Weights of a small transformer language model.
Training: a variant of Muon for these matrices, 123M tokens, 7496 steps.
MLP neurons of a small language model. Each row is named by its layer, matrix (up: input weights; down: output weights) and neuron, and shows model dimensions 112-175. Each number is 128 + 24 x the weight over its row's rms, rounded and kept within 0 to 255.
After each neuron's rows, "fires on" lists the tokens most often at its 100 highest values on Wikipedia text that the model never trained on. A number after a token or word is its count.

L5.up211 [163 140 152 145 121  73 133 167 178 139 172 136 113 121 123 124 120 160 126 124  84 130 135 142 116 127 112 174 130 113 156  81 105 167 131 135 113 150  90 144 138 125 138 185 167 136 147 113 128 105 124 156 109 133 132 127 109 132 134 142 138 158 130 113]
L5.down211 [129 129 115 126 125 134 101 102 134 102 143 131 120 116 161 123  83 138 101 111 107 133 109 118 101 119 100 101 147 101 168 109 104  97 100 148 130  88 120  98 128 139 151 106 115 150 117 150  54  95 140 134 104 103 163 163 119 127 104 104 149  92 102 146]
fires on: " years" 16, "d" 11, "g" 11, "year" 8, " year" 7, "e" 6

L6.up439 [150 162  67 130 152 158 135  79 154  93 186 103 133 148 170 139 127 100 117 108 160 133  99 112 115 142 147 130 118  94 117 148 118 183  87 105 116 162 135 112 137  90 140 120 130 124 145 114 140 130 126 170 110 152 169 176 135 108 144 160 104 147 110 114]
L6.down439 [153 151  97 124 156 140 132 118 134 114 142 116 123 145 128 156 133 102 151 126 112  98 105 167 128 118 113 139  85 119 117 179 165  94  87  95 136 146 117 117  93  93 124 126 136 146 157 117  80  87 133 121 148 127 129  94 140 158 136 164 177 158 153 131]
fires on: "s" 15, " for" 13, "ed" 10, "un" 7, "ir" 5

L3.up426 [102 132 110 155 156 113 127 131 114 144 143 117 166 105 130  93 116 139 122 104 114 133 136 125  84 154  94 138 108 115 153 135 124 126  98 125 149 126 132 119  79 113 107 131 122 140 107  92 123 158  92 171 162  93 170 119 188 169 113 148 125 127 129 112]
L3.down426 [ 88  97 156 117 161 137 127 100 139 137 145 170 127  79 143 138 138 112 129 113 109 106 114 134 101 146 117 110 112 116 112 194  87  96 144  97 131 144  81 118 135 126 124 129 145 130 157 112 123  70 147 139 109 131 133 174 168 172 139 136 127 139 111 123]
fires on: ";" 31, ":" 29, "." 24, " |" 9, ".\"" 4

L4.up109 [157 141 116 134 167  93  83 123 142 119 138  85 133 114 161 157 117 138 107 138 129 138 110 164 118  99 131  93 126 146 135 104 121 133 115 142 112 119 164  53 107 115 121 119 106 124 177 134 121 107 130 152 134 111 143 147 137 142 121 121 163 191 121 156]
L4.down109 [137 121 139 102 129 108 143 116 114 101 129 126 142 107 121 171 170 136  67 178 110  93 101  92 172 129 120 158 178 119 151 175 119 112 117 120 146 134 115 126 104 135 141 150 136 148 135 112 101 135 166 145 164 121 106 138 147 129 110 129 114 191 154 108]
fires on: "s" 22, "ed" 18, "d" 14, " joined" 7, " adopted" 5, " married" 4

L3.up30 [142 146 138 123 155 135 107 111 150 143  97 134 146 118 111 153 124 140  76  95 160 101 167 136 136  80 125  86 101 149 169 113 115 136 140 103 123 152 122 124 155 143 121 148 135 164 141 128 170 166 118  96 109  95 126 142  94 132 143 137 102 178 144 121]
L3.down30 [154 116 121 101 116 102  85 132 130 148 125  82  62 107 121 149 124 172 166 147 127 153  91 131 105 135 172 127  87 145 129 135 124  71 101 178 136 133 105  93 128 177 145 152 171 122 147 125 146 159 155 123 107 129 140 134 108  84 146 106 101 136 111 139]
fires on: "s" 20, "ph" 7, "bl" 6, "qu" 6, "Ch" 6, "dr" 5

L6.up716 [138 150 121 120 126 140 122 146 109 104 163 132  95 106 138 101  91  82 108 154  91 103 137 145 103  93 123 111 111 132  92 103 146 143 120 157  90 108 150 109 172 137  96 134 139 115 164 129 155 118 123 116  83 144 137 109 130  92  92  94 125 140 126 155]
L6.down716 [ 80 105  94 125 172 123 135 123 108 115 118 133 127 125 151  93 132 131 153 111 200 161 142 109 142 126  75 162 105 142 144 108 106 148 115 142  93 143 129 167 104  98 172  89 121 105 100  99 135 166 119 133  98 160 100 129 100 118 144 122 132 144  93 143]
fires on: "-" 52, " " 10, "s" 7, "w" 5

L9.up739 [119 152 122 137 125 143 125 135 127 125 149 140 122 110 119 108  90 106 106  92 120 125 112 156 120 116 144 116  87 116 125 157 131 146 146 111 124 135 148 143 129 113  64 113 105 119 145 125 135 131 111 156 118 109 137 107 129 113  90 107 109 144 131 138]
L9.down739 [159 142 139 132 148 167 106  92 103 139 111 139 120 100 114 118 137  92 111 127 122 128  92 146 133 169 132 112 144 112 110 111 152 172 132 106 133 123  70 160 131 114 141 119 132 106 116 103 164 105  88 126 129 163 115 141 131 117 135 156 140 133 143 118]
fires on: "s" 18, " Mc" 13, " de" 12, " la" 8, "-" 6, "ma" 5

L6.up659 [ 96 152  93 107 136  82 119 151 155 158 160 184 138 115  59 176 125 154 112 125 141 130 137 142  98 123 142 118 138 139 197 106 133 151 146 108 174 122  67 118 131 107 157 115  92 135 100 140 107 125 138 101 133 159 108 124 126 117 132 103  95  97 172 104]
L6.down659 [137 128 167 133  73 146 105 111 184 153  99 102 139 161 131 130 131 174 163  82 150 149 172 124 122  90 150 149  75 130 159 132 159 142  62 158 115 124 123 106 149 134 135 134 118 154  84 134 134 149 131 126 115 101 123  78 157 121 117 150  90 133  79 118]
fires on: "." 33, ")" 19, " the" 10, "D" 10, " a" 8, "oc" 5

L5.up137 [124 145 163 134 149 116 116 125 122  86 168 104  98 135 117 170 122 158  95 104 123 137 148  78 160  88 123 162  75 155  93 115 136 123 119 107 131 120 130 132 132 110 157 115 149 150 119 124 132 137  84 107 159 117 128  99 122 151 163 101 141 107 109 117]
L5.down137 [102 118 187  85  99 138 127 138 120 113 136 175 142  79 113 121 114 128 123 103 108 127 168 159 161 159 135 123 127 132  95 128 112 141 121 126 158  80 155 120  65 106 141 130 154 140 164 135 136 128 112 117 140 139 109 123 138 117 133 116 128 133  64 162]
fires on: "'" 35, "on" 8, "/" 6, "°" 6, "id" 5, "im" 5

L4.up108 [102 125 137 119 126 142  97 158 136 108 130 123 128 140 131 154  87 150 122  96 125 141 132 144  91 133 127 137 142 148 119 111 101 149 129 124 150 107 125 131 144 114 140 158 112 124 132 107 130 135 114 137 155 134  83 107  97 113  99 127 109 147 126 108]
L4.down108 [132 103 121 129  82 149 151 164 138 133 126 103 128 140  61 109 140 106  92 129 162 101 119 102 140 117  96 112 164 144 133 137 123  97 124 117 139 127 130 129 100 149 113 132 142 102 160 126 125 160 134 189 111  91 119 113 108 122 133 158 118 140 102 106]
fires on: "s" 61, " There" 4

L6.up329 [117 165  82 112 136  90 147  94 154 149 115 143 133 112 109 113 140 149 129 116 136 112 169 117 109 123  77 157 157 164  97 139  97 120 148 103 149 148 115 179 159 116 118 185 120 166 136 134 199 122 127 123 148 140 143 114 135 148 144 125 140  93 139 139]
L6.down329 [129 137 140 114 140 119 108 155 127 176 133  83 112 114 160  98 119 104 116 164 124 128 134 171 136 150 152 115 114 181 139 136 130 142 117 109 123 134 156 111 154 131 171 150 127 111 142 139 101 135 187 105 175 140 112  97 108 136 155 149 107 104 148 113]
fires on: "0" 38, "8" 11, "9" 10, "6" 9, "1" 8, "R" 6

L4.up59 [149 136 111 116 179 123  94 156 131 140 124 139 113  93 127  99 159 135 121 103  85 124 138 133 124 120 143 144  70  94 138 115 133 134 134 148 163 115 114 176 156 106 141 112 116 162 128 146 128 115  71 145 132 113 132 126 141 124 104 129 124 128 157 127]
L4.down59 [106 124 111 156 138 109 127 113 111 112 131 144 126 115 161 149 117 135  93 161  96 142 141 147 147 191 161  84 120  87 122 154  94 118 112 103 173 131 111  98  87 127 152 119 137 126 138 133 101 111 103 137 103 107 117 146 126 186 158 110 143 159 134 108]
fires on: ";" 42, ".\"" 22, "," 16, "\"." 5, "—" 4

L4.up631 [118 146 132 130  80 154  96 128 136 125  98 145 116 134  94 108 149 183  84 101 138 151 116 154  73 166 139 164 152 120 158 102 162 182 137 110 125 135  76 126 114 103 126 150 109  66  98 110 126 114 132 123 101 113 106 118 155 112  88 100 100  86 165 104]
L4.down631 [102 118 130 110 141 172 149 153 100 154 150 106 143 165 139  90  96 178  98 142 122 117 154  88 116 118 135 111 112 148 100 147 139  87 125 148 157 124 125 144 125 147 130 113  62 135 106 140 132 151 151 120 106 160 151 181 123 142 184 117 168 168 114 145]
fires on: "." 50, "ade" 10, "ps" 4

L5.up428 [134 161 127 120  99 106 134  81 135 106 119 108  83  89 118 123 117 167 109 120  96 141 122 122 125  93 124 124 141  74 106 101 125 151 100 111 109 125 113 170 154 122 120 136 104 125 106 118 129 107 156 160 106 140 159 130 133 109 110 192 154 143 144 103]
L5.down428 [ 69 153 118 176 135 161 165 120 117 126 115 128 153  94 139 165 132 123 138 126 135 100  98 131  87 127 110 142 137 131 160 153  82 164 122 155 129 126 145  86  74 126 104 144 160 167  88 113 128 170 119 174 152 108 108 145 107 136 118 117 127 112 131 144]
fires on: "e" 48, "d" 9, "i" 5, "in" 4, "ne" 4, "ed" 4

L6.up765 [ 76 115 129 140 166 164 153 109 125  91 133 179 155 130 160 140 107  99 135 124 141 111 153 112 105 109 143  78 148 118 157  96 107 104 124 120 113 101 107 146 155 107  99  93 159 128 118 118 171 156 119 134 134 139 109 132 148 110 109  81 124 146 169 111]
L6.down765 [128 139 150  85 112 133 121 149 121 113 154  80 118 138 105 121 105 136 132 141 146 128 142 157 131 152 122 148 111 114 139 120 154  94 100 149 102 139 109 158 136 128 133 153 112 129 124 119 152 148 161 120 110 145 140 152 110 180 171 113  96 125 133 155]
fires on: "." 23, "the" 12, "-" 12, "th" 11, " an" 6, "---|---|---|---|" 5

L4.up570 [106 162 117 118 165 138 180 113 137  87 124 143 113 120  98 129 180 149 164 147 110 123 164 149 129 113 151 150 109 126 130 119  91 124 129 148 136 136 123 164 112 113 151 115 154 158 151 122 121 134 124 105 102 129 168 141 115 140 113  75 143 151 168 167]
L4.down570 [112 123 130 119  83  84 107 116 143 102 129 106 130 159 104 129 130 124  93 103 133  86 148 167 126 110 125 102 119 127 125 139 137 158 135 128 143 139 124 116 178 131 111 112 113 140 143 103 116 142 109 172  93 141 132 171 140  99 124 132 111 128 122 147]
fires on: " and" 49, "x" 9, "ε" 7, "al" 4, " released" 4

L3.up495 [167  98 117 133 144 118 118 139 127 130 113 127 111  86 127 106 128 143 128 143 113 146 168 154 143 129 135 130  95  95 119 168 103 147 146 132 168  86 160 126 121 123 125 119 152 134 140 132 124 106  96 145  97  87 152 149 136 164 107 107 136 122 108 138]
L3.down495 [ 99 116 125 147 178 129 136 126 117 155 106 121 133 131 120  64 104 121 124 112 137 133  96 116 104 118 160 126 111 131 119 148 137 100 122 113 120 103 111 110 124 136 112 153 114 166 139 155 117 156 153 109 170 135 100 143 144 101 170  86 122 158 108 152]
fires on: ":" 31, "im" 16, " Ke" 11, "as" 7, "eng" 7, " Jones" 4

L9.up153 [ 87 143 127 130 143  94 157 156 124  70 172 120 177  98 107 132 117 121 177 126 123  88 177  74 130 102 159 161 168 126 108 127 107 168 134 132 137 100 125 164 155 130 121 140 145 138 107 100 165 118 129 126 120 145 150 135 134 129 109 113 140  87 139 129]
L9.down153 [106 120  70 130 137 134 108 105 114  83 186 162 117 137 138 146 107 135 126 128  91 171 116 120 145 149 162 142  96 111  92 120 162 154 188 154 130 125 120  83 115 149 131  82 105 107 134 142  84 114 113 120 142 126 137 109 154 104 118 154 173 144 144 147]
fires on: "\n" 44, "8" 14, "/" 7, "1" 6, "7" 4, "9" 4

L4.up153 [110 171 135 153 125 147 144 128 120 139 155 156  69 164 144 109 144 144 133  99 128 135  97 143  90  76 110 144 127  96 132  75 136 130 150 123 151 118 132 119 158  98 122 159 127 129 159 135 144 126  95 123 128 164 117  99 111 126 124 133  90  93 153 165]
L4.down153 [126 123  87 173 141 151 125  85 154 123 135 160 121 140 104 145 152 112  98 145 126  92 105 146 124 126 121  88 106 134 152 169 144 120 157 142 135 124 128 140 123 127 185 124 100 164 110 172 132 131 160 122 131  97 112 117 136  91 141 174 144 134  98 141]
fires on: "s" 77, "e" 4

L5.up371 [143 109 180 136 138 177 145 156  98 101 160 145  95  82 100 136 114 136 114  98 107 105  97  88 141 137 134 114 135 130 136  99  83  86 113 122 122  95  79 143 144 126 156 100 126 148 128 130 135 139  80  59 118 148 105 103 140 159 141 122 134 128 188 101]
L5.down371 [158 117 139 141  84 141 137 136  80 123 112  88 105 126 127 148 112  95 136  84 103  80 154 115 113 140 150 139 157 155  87 131 112 174 108 140 114 110 126  97 163 143 124 113 155 148 119 128 177  95  95 119 149 140 135 136 142  92 132 152 140 128 125 143]
fires on: "/" 28, "er" 11, "or" 7, "id" 6, "ür" 5, "1" 5

L9.up660 [ 84 104 103 163 134 144 138 150 128 137 116 172 135 109 110 122  62 122 107 122 133 160 154 152 119 144 150 148 142 147 133 143 108  96 124 141 114 133 107 162 108 131  98  71 126 122 146 111 135 115  96 105 162 121 133  95 152 120  90 114  54 124 126 101]
L9.down660 [146 150  98 155  80 137 133 154  77 101 130  99 153 154 152  85 138 155 116 154 144  82 139 123 123 139 105 114 122 130 157 116 117 142 133 110 134  89 118 165 140 131 133 143 182 116 103 158 162 130 112 134 140 120 114 106 119 153 155 160 123 101 114 112]
fires on: " \"" 35, " an" 12, "-" 11, "lio" 8, "\\" 5